config.toml
num_hidden_layers = 8
hidden_size = 384
num_attention_heads = 6
num_key_value_heads = 6
head_dim = 64
intermediate_size = 1536
vocab_size = 2840
hidden_act = "gelu"
norm = "layernorm"
norm_place = "pre"
norm_eps = 1e-05
positions = "learned"
qk_norm = false
attn_scale = 0.125
bias = "none"
tie_word_embeddings = true
parallel_block = false
init = "normal"
init_std_qkv = 0.0217
init_std_o = 0.0
init_std_up = 0.0217
init_std_down = 0.0
optimizer = "adamw"
learning_rate = 0.000909
lr_mult_qkv = 0.4
beta1 = 0.9
beta2 = 0.98
lr_head = 0.00702
max_grad_norm = 2.0
warmup_steps = 305
schedule = "wsd"
decay_fraction = 0.922
decay_shape = "linear"
final_lr_fraction = 0.0
batch_tokens = 131072
max_seq_len = 256
doc_mask = true
train_tokens = 670800000
max_steps = 5118
dataset = "wikipedia_en"
MLP neurons of a small language model. Each row is named by its layer, matrix (up: input weights) and neuron, and shows model dimensions 128-223. Each number is 500 + 40 x the weight over its row's rms, rounded and kept within 0 to 999. Numbers have three digits each.
A block is one neuron, or neurons of one layer that tend to fire together. Before each block is what it responds to, as a language model described it from the Wikipedia text at the highest values.

Responds to: The second newline of a blank line between paragraphs, tables, lists or headings, and the second piece of a capitalized word split after its first letters, such as R-el-ations, R-and-y, Re-v-olution.
L4.up363:489546438497470569468533537460515466515391503429512534435462505480501453553512568426485506532440486415528496526548469446487516492480568429525461514456515487493453474566547548523524500548527437501523435477478483479517501593464529545419541503516497570522485513497422499542455527527521492523

Responds to: Line break right after a paragraph's final sentence, usually following a period or closing quote, before a heading or new paragraph.
L4.up140:516436404465478519544482514514507527490477480473555525521462493450493598494504542452526527484513570542505521502453454488511373495605471550464559501478496486465502398514612506497512528488515444543498473499574481460478499549530516529449448511451493512467473470503491491470468521450513495491

Responds to: Table pipe separators and line breaks that close a long text cell or finished sentence, e.g. after "…Lincoln, New Hampshire |" or "…current structure. |".
L4.up219:475518445504497458542432525481511459471459486459509532492474509473506551507497485493446544505552503597549494515578527515505531422550533471474531584512514501531446502496492447500470459505521495496491520557464512471475489516416461475513462575514499506534446541492537493480445524504528476523

Responds to: Fires on the line break right after a top-level Wikipedia section heading like ==History==, == Plot == or ==Geography==; occasionally on mid-word pieces.
L5.up209:536478451532614551526482560496534490442489469483490546472437499499466495535563499454469488553477559539497566428514527520497457498489506495465540531552486508473553487467439436575539589563520474509436512449518441462486529500484569460550451449480483452455532500512480498472463505444540459491
L5.up451:571543488466539481442533589418480507494512430531528509511497513556389494478482471443507562528472482503505484481474464443505538483535512500508539543491488601538503519493520532549538436468464441455527451593498546475531544527517582476528458487478502486478472563448478475450482549451521443511
L5.up520:468438508463480491538418507569501466493429472509459502462477459480513576475531472500514504536501544518494501452535518530515504488533487518429514481501533486525451457509474545571469506499504486538547495516386601533451501544489446477509530499564483441505456521506454492513472460501476462504
L5.up568:527439472493562539564498520590549543526518472484505482544495480553534540553531475486536551468468496483502493473404440516487460488496513523540516480484417476571454523510576479507481549511490460446424543577471497490506520493538511516442457460481449550537519500540514503450476550451477497451

Responds to: Pipe separators between numeric cells in wiki tables, such as scores, percentages and vote counts (0–3 |, 60.16% |), plus occasional sentence-final periods.
L3.up19:480502443494527461439483484479493543471446467543489544513538521488504592481536456502454484559536454585562461510594490481574499508519531479466452548521498491522449434492498579508480466506495421532560532544512501495513506502388476587469461506508475493512379570508504537507484514526518469500
L3.up369:535515489499531450496537513468486600452543539497473550523488470560500555516505487492453486504477485503453459496564510397551496467527554400528558591498531496497420495482476461590500452494570456484465502481433526441460518519512486611467503550547499485512431535515408499525458524519555524471
L3.up497:470463496485500540532515517556539557473505498496502477505485459531532522536589429456480480543538493524564516462510549425529491543577556482540487517522513442493427476543480453508511487528514417446520551528495501463427524499512494517461481517606458482539493498507425495479451524542529473485
L3.up501:456448507496531529488460506521490516497489496501499490504526526517469559514538489472484517489523497570489485470526467483550485479530506486480465574531504502509477412498499574557471486500478461504535494469493530442494535531523533603418517466511477492539373540510472520528481455521524468513
L3.up562:499487493480488499514478504473542541467458534548504531486482503535489564512525457518413474545443524606583522495596501515539510514492530439489531511490505445473442469494456436538519558556511434481541478443479538433451502522470447445494450535545483565497455570490449521521473495530552469533
L3.up563:504452458475603406479497515455512536440534532503501502490495511493514466471565493429503479529505478539481491519511516505536459453549502434527473576561521453507431523483461540508480450461508459487485500516482526468471541507442509495476444499484520554561478522483436500579426548484571437522
L3.up638:524471500479431489529477471461493536483506569548484548449508522521560540564520517454480561503436520523514512511572475387530507494537524486542504547508507426549522448525494499542526518521536397434425469575466561458496565535487489505516535482502525541533453543500530566498506522482536476471
L3.up710:435429489564463431521491501513465467474493501500474509474501437608490520531508504485475512497469468523534530483515516484520490419577448450542524553476491480478487449478485546531463487545535452426487499462480586392470544478479371525515471518525550452515446542488502488525490486459606512464
L3.up763:569465514528507456515452461563491499429480484515487597463517485542546543501577516508490508499522433546445513526486534486558525528501511438512475520507477506530473513434402473548519494491553522522454517519501553470523560471496519488565474463554471538491429507524421521492523512537620498527
L3.up1123:476493474444507507528482487496517492485460535528529552492465503517486558592511568484470537527581507466514454563552480383562455423477540492537472539515459549482387472504488525511487504523530415462487501480491568412462551561439512522488512530574519447467548559497544472534492526502577507533
L3.up1146:464417482518496524458481518513459564461470523528519535511464500503519514464534452439467500501427568599517553483532535478549567510504437517466538551550506463554467467487445521481502515559498496496487482573470601500439503524478427460479532470440460508529503516537492478460456493526511421464
L3.up1282:470519467515522459453389498470522550470483503509510512510480545495493624492580459461472522498483503507509477499520543473578505510541491506486496634569510524503456486518493531535497484497519418523530540517497523403509540522447511538455448538516497515509417496482479515482431514542580456478
L3.up1397:514483463538514475460474485462565534450461520520528498503508475459506571470534426526461489527530504530553512516543489405591499462516552521508485569546507553442411455519458509556496507537520396483583470574556525436461521555433482475468448487471481496522462533478475524523472489507563502478
L3.up1415:469452482526508497503463502512471533472496444536516600488467486511507583541522477499448521497527589524463537469527481506523436518485493514481524549510511440535455429441495530542521517523564416481507505476493627406512530542505537490426468521525524481521456529485437506526480494461590501552
L3.up1496:514489461504515521536496495491489469490512494526453514523515431475466601489536526506453552522487485522539446464486528443534509462469551531510569532478471485454455443510473492530496541488491489493529471597529538456544499554557506569539514529467509446431478581524481481507379493596523522513
L3.up1516:514487509592499499566466487568420503488508436499440462476481467501513497493548548432528466498451497550568528470513505496523479470552492502527463522510451443491453490486521530530470517500531454509501499511461600495519533461414550509471455494492516462518517482485450505486505553508535443536

Responds to: Tokens in the middle of capitalized institutional or titled names, mostly "of" and word-piece continuations, e.g. Ministry of, Fore-ign Affairs, Outst-anding.
L5.up335:514475461497548486584524487507512525434500606572523489457491452554472459566475491445463499501526609524488480418534476456501442494512468491480522596547472435543477510533463499506534578502525447460517456549540501501522522569464495500460438490554499445508492494496493564483439555524462407534
L5.up644:557416485541481478524500506513550466537508472527458510509472479531427486499496565546480488552532546521527524433515505527526440482503486487456498582505575553553532428435457567494457524523560518478503484466462520543516515465513535525480482425529441556531381488513433535503505532456583417517
L5.up1270:541501527555494476491458528501518470495467507570516541512524441590568570541534539454489431471478529568562519481541505483569487531520488536443543499532569436420484487555509449505520534511500462470508475490475511456497534496484463460505479464513482494513454519525506451502490523458525449521
L5.up1513:564432452468445466521449483533516468451511484555525523542485500507507488475509530531504450567417523477438453420497472500540435488563481472482443526470525495488509474545539579481501487488548488501531504536484502524502514491539507572443518478535504476489429478530481525458495550485519485518

Responds to: Last subword piece that completes a multi-token proper name or term, such as Reinhardt, Mainardi, Massey, often in list entries or citations.
L4.up771:482448484509539416469467532427462467558520474588492483444489478481496532409499471421433469467440539506538515400544475475487487506500469474481505479424489490489540510560592487531481515485558500485486483483500565491498499535547492531552467481522551445464470521532451485537523539500568416517

Responds to: Tokens inside wiki tables and infobox lists, mostly numbers, units and cell separators, e.g. 94 (34), 18 m, 2nd, Writer(s).
L5.up266:478488408457445509526527497536494443474476571534522519442440498514529521469524515484545495519433503443474454547553470457498432469520505500490482564495503507459471435487552489541460508501462492460557515569485476463489451470464435551524541541575538534487457532540515508411480495524605527483
L5.up1143:535516495506488514496523509486531450485438455508518515465528524537491553493468471456494468452462455466503530493508542454542454474527469449502558544494486476432461484445464554585488597465431395511535541535502534470579501481404503506539535517499504496578491538509458504549463480506571520512
L5.up1279:484454474498476496484532522450497482545487508495462502471422511515510513507545544456493514485548512423499516522494469404483429513590496407500476504461525582475487511485519475508542513503589470554551493469451439485482538512476512550520460611529485509520508441572477570512501609499482455539
L5.up1398:509487419493412478544526472550546549421446453503444471462510475525552510507539465441486501550471446523484494520543495497498470402555491476548556557536554462416437520522474511528533594491528513549511510570480462447533519601507484527538467451462470500520505593506462520495436543525567486492

Responds to: Closing word-piece that completes a long, multi-token word, mostly foreign surnames in sports tables and lists (Hämäläin-en, Levchen-ko, Tkeshelashv-ili), also Latin or technical terms (kuatunens-is, thrombocytos-is).
L3.up13:524473477519534433529495535529467494552503507436597523534434431443514528487494565436447536517476471508471483469542479498515500482526486529486494495509532499501518474481518519595538530489599471520475498539413529438435574576483482509542485643491526524509483557526430514544501546588533453486
L3.up115:494440465534552455511486506636458483517515415523467546476477502502497507466528480515428395527496588482444494467532485520536501525492491495436480551459533539506522492561469571449469469527592490448494563514487514498478535442523518529496476451559525507505499539500469574516477537454535464519
L3.up252:487477459543551419526476543494512443495545399493536513520522513539486544519484496362475527526476490530493545440515465526524501528500494522462509567548542472517502448429517577541522464552511478481504511466483551488490513489486482563506508474479560518522472505563517470455520541524524438431
L3.up323:533484464553582418498504519481474478497482542470544510509468522528484522470544443417479470573539520528477494500566500492508476492569452533484467514560533415522487513447470489625584497487535450542510475518520556443489602545423422505469485566464477512508427502524467538508486585534534440535
L3.up420:482424445484605470503469521521509473530530512486595550523442452569509526470513506454499512532541584490497495484554451458484502457449469538432495500518548505548543416439478518579575501476517501532558547510411461487448477480507484488513428514520580492491438547589493530470540596492465469503
L3.up840:436416459520536480574510454509524528505538501542499556525419471589548496435529490459500470462396484466519559490570503486484537446504470441456473565548452522579518507487494471526514543489494468460465477502508495437402496497413502502480508445508516500530535511550498491512466507437573395500
L3.up877:469494404479552492468482545541518508435532456488500502529452508559469521470579598529541470533538581530476492460578485490515517517511475587535491534586500505484476488509473545484483522509483418461464601485494509501447470469479506495494487513536588488478475542496508468464447535484478470421
L3.up886:485481480489549507515420560472540515470517493468521473468475502518502499518534530493456465550495598496481500451586476521524558503529536529479453529547512474568545481532519561511508439513489487465530459476435510505433462481516519518498503482573516490474472559541486523467504505520521404484
L3.up974:512506473499595408506487484458501517499542498450538518519463501480492512486509433442478450502475516523456486419495495494541549436493455511473489518544486469512438524455472474564472534485508484509511488548435578448428495526491454511511508519456526520564474519523500523524502538564524442532
L3.up996:493475404520487450439500567501459530519483564448546493507442569482465542452502472448443524582545509531451447478486488526536460463586438462463522479498525514523449448424539490493557540515547465447499462529450534465426561532484462527480547544492491482512408511609496529487490503607524447450
L3.up1069:522427449505556441486512525530442473519491497449533503520415518526515511471496445415511473544464463540479469494519481513540486468529473519482515485522547492564491448469526484585479531432527457553491470498518553456455613497441463553482510556496521460542457512549446573511513563482504477541
L3.up1083:468401469431550493453507500459456495512494552460467594521477402441506528459573451464437531499499512552493490507470488476508523478498481572449491528505522441522529419468517558533529506571545482475427480561414521515483510480532446497468471505456511461593436510491489545545554478503524457463
L3.up1183:506495450510537466489472486450428427492580519508506532531469558509537528513510480485476482557492513571483439458485484524542492559494484512548519544554506480490541463534552477529509499409511439497513555502473553533439602496482423598483522549534497540546421546509471537485528582512466420437
L3.up1243:534499513544596460459449473487496498489516485453502501523462472518476437474490500397521431488489547487416486523506485498524571520530422567444473545590544490547523539460426422530526505494480497502525496541457532466495573521405447510443512526484513489501524488585484539516453488542583399450
L3.up1289:473442465469549443524477514534462519518570573483491516551401522440540465477507486440408466554448458457501515497531527510537459543480479483493466505490513456559474477472400511536513478529543539499622479512463553427465557571479511469566540466443507493432451489505409500483529525533506416532
L3.up1304:494458482483569484507502476480522456490553517503478538548515528528508508540487475457536467478491579539511528554432531560594482537502498512477531585606505451569469546540535560477496504526529481501435541484464561494445526500522491533471446443494494493555464480549386506472506501442550459483

Responds to: Paragraph-break newlines (the second line break) before new sections, headings or paragraphs in Wikipedia text, plus table cell separators and colons that open quotes or equations.
L3.up54:454429498514476491493485544569456455497489507512499481485529452494549496534574477409546508477510491463491508459495554460478487494534458407494426562497450535504474474551483521514483438482524497463552514553487534452509506563474522519439513454526461438505398562464468499525449438526551463490
L3.up142:519504454508465554476467483538533442474482472505533499535515474495476505573550504498497507465508492490515575464548497478474557487544512432550489534505498569513504586506534486497534530496486535575427502515539516489474505492517492453495463499476545521547522486515483568465438475498552542519
L3.up244:507493455515514478557533512497498493452474469472525554468472530524514526482513464502473523512505477509560523544476511475490514438525501508518506503496516567404490483524498500574485520523535484515431472530536540434527500535494485515519448520555496469420472571495506512458453502544566454491
L3.up278:467428429508517508520496537437486544473464441442489474477539521435468558482530497488514498504508508527503512375520467519448425528438453493458511478467544461490469460466567446505505549497517480488519449540437496525529543449509494479495487530530507482507479487457521480516521523583496468586
L3.up375:480423417554490485574470480471516474491509509499551499488510473509485571450467484482472523541495475530531530453549499484480475491510499519515539509540542426505405459477537484475512555540493451578506461571517525438499498517481542524473494507459488466560546470506529497423436530487568474535
L3.up429:482454403560489522507484468458525529431449518521507494522486520509502512442504468523499551471446563550511520491536462479440456437500468498468530569545503514514496536523501499511470556546488481446456515528523526473461499507475462608438519427473557478536501514479523475515443476466494568461
L3.up461:466491453531469498567520468495481476483398425418525495490415473500503542454509519530458500480469471451525469485516474511420537464498467503544491519475570551489491460468478524517508482517573475429414504436484503440507496556512513521535495511446515468491551507440481512498470531492502487501
L3.up475:430520480560450404541505461460536494444499507497534511477492506579516510512524533504490465507545456559424557433523492452505447431558526507530507584515529480429421530490496536480499565498533502490430513548477523456508510484425541532514512498589474536487519523499455496471417531508575522479
L3.up588:516521454559477440504477524454497571435432500459504492488435501505489512461478570460440483479516507498439520511536463499506454489472480469505504536522551514458460444532449490501521521491538507468499513578552507383546500565545487537482478482463508545467533485457457530484431519507538525463
L3.up691:488490504592530426549507499513486493445471515524588471493525489497509555504576544472448510514500508525552461530566576445493486475540500442489547511513499417482470531468503489535490486463482406445469428554525549445479516483440431512545474530477555474450464511501529551514381539524540459517
L3.up910:532504488559463526517490450498577486494527478479512529472503504526539518537523588534475524590518455482590446517508504462516502463570525461556461598537498503476449516450461462520471515554537419471497488607494512449542516528482495508515559496569518547459494566474515541481383551538542423527
L3.up992:501460464470492542493468551535476536497454460358556510509544466555527575567475442543556521497569509515587539481438513446494463492520463508446459553520546495469426448559501549519493472492535458446507493523505577474447521520503442564500479499521519501538451502529541454527507491445543529530
L3.up1027:439456493568455549490575505541486516464502499492549469482461430450530504461505478475426521507488525580562528490571518470467547491491504552477435526468521463549486548553506500519446537547579477473520503516505476513459484528549537449439461482504562472485498535490483480485457460429537528438
L3.up1049:505491471382470526512443538552512555495497436513496503499411508447504492488438521472532486542512511494470495456557470506475451469460492517516502474488476396491494490541510505552475529458454445444540431505558530545526453510506544461530448461494503489511512483485526473456481499526529577557
L3.up1194:501575470516499508549538546543490548505433432497507532460499463551517498478500525532524515512539440446557536455523420477462471500519497585487494560484514501450441499475554425464522511525491459517472508596557575468532480544524527567449518454482459547514536521468461506521460511517572510468
L3.up1440:530444468525475504573567466581546490522460538483558533493463467468552537530452482511515503557538494458532504498543537488492461529503498525524477523457473454442462462496484487477534507554527476481466475522504533495470492538458519577446484522526449602563508552542471512497487587511623449502

Responds to: Final suffix piece of a long word split into several tokens, often in tables, names or job titles, such as microbiolog-ist, Innov-ation, Athlet-ic.
L3.up12:544551493523542468576465464539479513477494621515459519460481480486489468458503546524469486515477466529444484460530494473519523511474461503474520539505482446559535468468418523577492543523468464468536515547492547443543568535460525534463492507449389463490523557508464549550423534558541449529
L3.up80:477529409447577430516483567490525553488531560519518522494418545552495475475471472484484475468555505532504461411544501500528540463490458446467536501467486468567509439497500557476585509475489507550485475507429511485497551492482461519462495473515471500506407479514552560561494488457472434496
L3.up272:568471468404511537480428509511515519492479478495513530467522526484495470504506567463543494466537508472450526456475467473493470494551450553435495487536495456515485471463473526481519469499457449534544553467453452525479525503536519499517526457565515506456474482563493498446479494512556533472
L3.up471:530529439475618315467444526591553461526518465521534555550438434478503546461521437474478510509527582520497552446567456536533493466432459490433470507450499432485498515478444522522577548519484478509517553494438618500470591507493433491584454467474559461467429498506447555521527462525509469537
L3.up548:452525445544473423503500486489528569496543480547504527483498549531504506516465497525464452555382499516502533519591500481508519456457502466455458534494524400568441498508439509516471498529476426466499463567463537488505500499478469489552485401524453485501451528467474525479483499501493445462
L3.up864:478471474517531452524493471497517505511534507494480519517504513439488514507467482434356483564427498563467576438509517534540460475498469550452470523517557397502568466524542428504538529485571470492440480501486539476520534471490501500467509526454553468477545477572516480401445519516523478551
L3.up911:546499469499586436469404590537521486475518520468540533579490494504528499495546508428528402506427522510515526510492488515510489462515451554520489525523522457580533447493529517530556478497555530595470532498474531468514552463501497454459526489502464528596508490520492444521423478441529428510
L3.up913:525598508493553484532437472533526533482487464534512487486448594543495469529487474498514532485572523527488495479521467535470426571518412501433501480519459446442466476465488549520419517436498488479512502527406537555523541539507464569504492512634493478471404494521502449470502528442497388532
L3.up949:534470453498504463480513509589584530516455495497528484510514539520540504522477498508497466462417533570489514471569508462454518503521440475481532492519498422546404499517440455542538565501518538491498462594411596474481541464509506441478436487506508470605521501499520539517415451521523463452
L3.up966:539506536554479488506553502520468400504547501505523510522444494541544510485511483482456528470522532538460478484568516492488496511494555520501431510536512509512549520438411565649483511500461553478441545489552533514477559545422474489478423548586542481388510562480498514517513453511491467503
L3.up1006:502446483531586407506476451464473485489561499461559475580495488488530502483537433452456408467461558567481558460525522524481559483466515510471485477588545459533521516479495514519523507427499485499495537496502562489388516487448432449504451485469510516548493536514481511487491474488592450501
L3.up1103:475459462533599446594444521503510505532540543448491514517447454543509480494458528426451485548470534502445429478489527459536498447457469483525460535548569499544494543439489536520491488432549488479458565493451616486472509547543505518533500500455483493482499544472463474578484576484583411512
L3.up1108:551533492554503499511496530578505439478511546495528490440493446478506512465505527562507512563518546521542441437577487428539556518501533599547475579499537494493504495521481557496528534497493440502598529472482479500433509593515518483542477569492575517589511515509512482525424503484517459461
L3.up1223:580541489451574541482451596448545532496542481516522489507441574541537495465454520513511447509495516491558513532460489512539542465545464583579434505523495437482469420519492491509481494468547547426469483476442544485449572481453507423519450484537477555507498527502470481481474476534501476483
L3.up1300:521460515554556474504478460521492457527505499472516471478509429485486506526491581453452450495444422587491521566498505490494475484493489522475472505520601439602520525498553417480510526463537475513454500559479519441450548478446518511520520487452480473591564476536504497497397539499538446500
L3.up1448:487492463516512485534461543599474453432561470536487557508421501499512503524506495488515420496498649548418480444520466519502479493485460486504477520477548479526475486499488536504552565507501474541517473528498585477379553587549558529452512541480542448529473532515532530512433521507533458507

Responds to: Line breaks and markup tokens right after or inside Wikipedia section headings, e.g. the newline following ==History== or ===Breeding===, or an opening ==.
L3.up29:491551481482490488490518491523518575524497525447560562502495521519475509517457520484506505519457549479475503519538493417532499460513513361506573490514501457521439543532483491529514515471534396431484428548450548469466486499502478448477481463534410536539452559503435578483437515449499457556
L3.up63:487551503488436518526474529462612451471516471515564561429449474577494467539496438483493472555426574526480475474539522518477415528563496480523505467524485443423474499538501473478502555496426433482470384464546513486486461477517452509483477460559489563456445500488515609522501482495493435541
L3.up75:553506508513497503465542434548468492478511464428518519398490513478485491436545494420438513489434471473469541523484506474479512462533555522514519464459450392519481516532548461483542498522583475572498496535532462452532557453492470484562430494475479515488500504466427545416475463494564529473
L3.up87:552465503556495544486488476514549486463485487511492530434519452436476538413532530460501516504499556516606461519550507554509478411468536599521522548512510429455470476606509507513467533534498513573498528510554533467509471542539503540511444510458471548498491523509483564469383499479529520491
L3.up230:454496457528483492517523532566474509462472492474603477439491476503492529523526502450466543505478469464497508542525521499484456437509480503539490520447513538417472425520588501575528528558517474533476430517549519430466463498464476521450480466506519511468486532495483513413471479592581554493
L3.up259:488528477543518522614513518487557514441444529511450507405527562475505517532602479464468484582510488522481507560575531437495470542534496473475488454456488468558481555520417511557519517497489441501551452535492526485503505454509465504520460474491458477465499486494522540465510473492499434495
L3.up382:497453446470507538558483479518552455455519459393522519501478435528492507501506491479462549547494523538503531531498552420507526471516528459542503448470489493548492473538520475500520468459441462529495501470557501424534572510481490591472463467550472533521503460438514542456486508494516460520
L3.up433:503522489499538533523462496454557558527544530515528494508484492490489551558591430468488541503463560564521519442530494446467535467473498536424552529527539393542457476504569550511539573409433475486459468505488555491461545492559524523378512460529461576525470520487437526420433498520512521573
L3.up454:522521447563446516522494483545500450509540438498524499437470471517485487495495480374551508577406541493491496470519486531503496504520505490463551531496475473596506556622514511541495535483483489543493487536526456474555568455477529526464516516469499530524454549450426523445423560582549501479
L3.up559:466457492526470515537531442499541467501487513546587565479425407581498537500480561500459477532491588477461519471578496469522527464506444417490546558507505480487516415565523523514515506530541447535478468513486544403507558488464482505500495479506538531455494495500516573442480459469507413526
L3.up674:495525433541470554560491578439539507481550469497521470499497410483502508488567554501491552492543468538523492477464481465547504435542551501530463531445474497492479496547597494523539545549496431556487441487515537478507490526483540521479475471545506530550525470490439489455475522472481526463
L3.up845:515455523561462521561548502549550490435523474485548519465486454492505469502509482523440513567458460566505515524485492442494468486488520482529529539451492466500485433539505495447520491478512467514437397526522489428516475524481518511541473486556497551528468563472471516408489588487545497520
L3.up858:546519472574475485497514483465528536490484527560499552414534468484495570497590486519500501512540487516573500561489496393541392466526524490519524495462487516462406489469639471492573532509540467556481478565529508458578516571528501509450535483511473544547499462480502470466435536494536512499
L3.up1281:493443511502524494549475536442471483490517512517506485506469453539465527557565518544472530541506512485541491433510518513492504506493490516429541531527513424479453444561473532552494545501494492481492447497547527490498552458498547484467508473550538540479486530499477515490445532503464516534
L3.up1433:487434537494450542560459481511456511475583478539472464496460533479489471495533459473481525525488518524499571435523493534501479457503535556491518518500526488548470454452436521507507536493544527496519503477491544532519448466483446518468415467567448521467494494484504488463475517504501468500
L3.up1465:527478448593438506485564452497526477499465513462563527426479512527487463430535557505495517563487528460530473515517494510495475465544520508427524537469478537444464500613556499520530515542563499509476426445563544442548472541489488521464558485518494453491515502474469580462492571553538579448

Responds to: Line break after a sentence-final period or closing quote that ends a Wikipedia paragraph, usually followed by a blank line, section heading, or new paragraph.
L5.up86:511486487545501526526468502510553513490562577517491454483502544498510508536486533446525513455506519573503508461512474477468481471498554516473571470508574491468478463509507534507472514455495493509444486560537533458553501553477477501474458457513462446575561535511474450502475612559491508461
L5.up559:461500503514519415540417499492496475467464506493506550480484487487491555532521460482496509460532531471550535491564437481478501552523525489494542534497461514451452454532571546484491501498453450517437515564549502508500569511502486555497539505491438519462497513482428524521518589434452494547
L5.up812:490429507482481484459466442520506574450520496519508548468480569453497511487529453505469531601517543548489526451459487423536480556524529449572515516496460446507534449560525528494469463446490455527482495526561515461517494573499503511450507566532406509472519455486444487579523598523544515566
L5.up1392:477425479481478450498523428574478503490533550485511548436488486504493524459519464473441500593520518585476498484489441425504551544553528451498540455509484434516532441589523490496506489469492471469458472560576550449468517550499524517481536542467444499468495443527416479565507558494522558572

Responds to: Subword pieces inside or at the end of uncommon proper names (people, places, clubs), often in tables or lists, such as Warrenp-oint, Osak-a, Hämäläin-en.
L4.up20:450443468403536387517519523538447520497522610489506537519549556513534543537480452447528496485467559541450500430510524492452465470479475442456531449527464519544473492525445476503531477506517461467526502464450459466424492522457479577539499469482495412470466516559439495460531558468566453532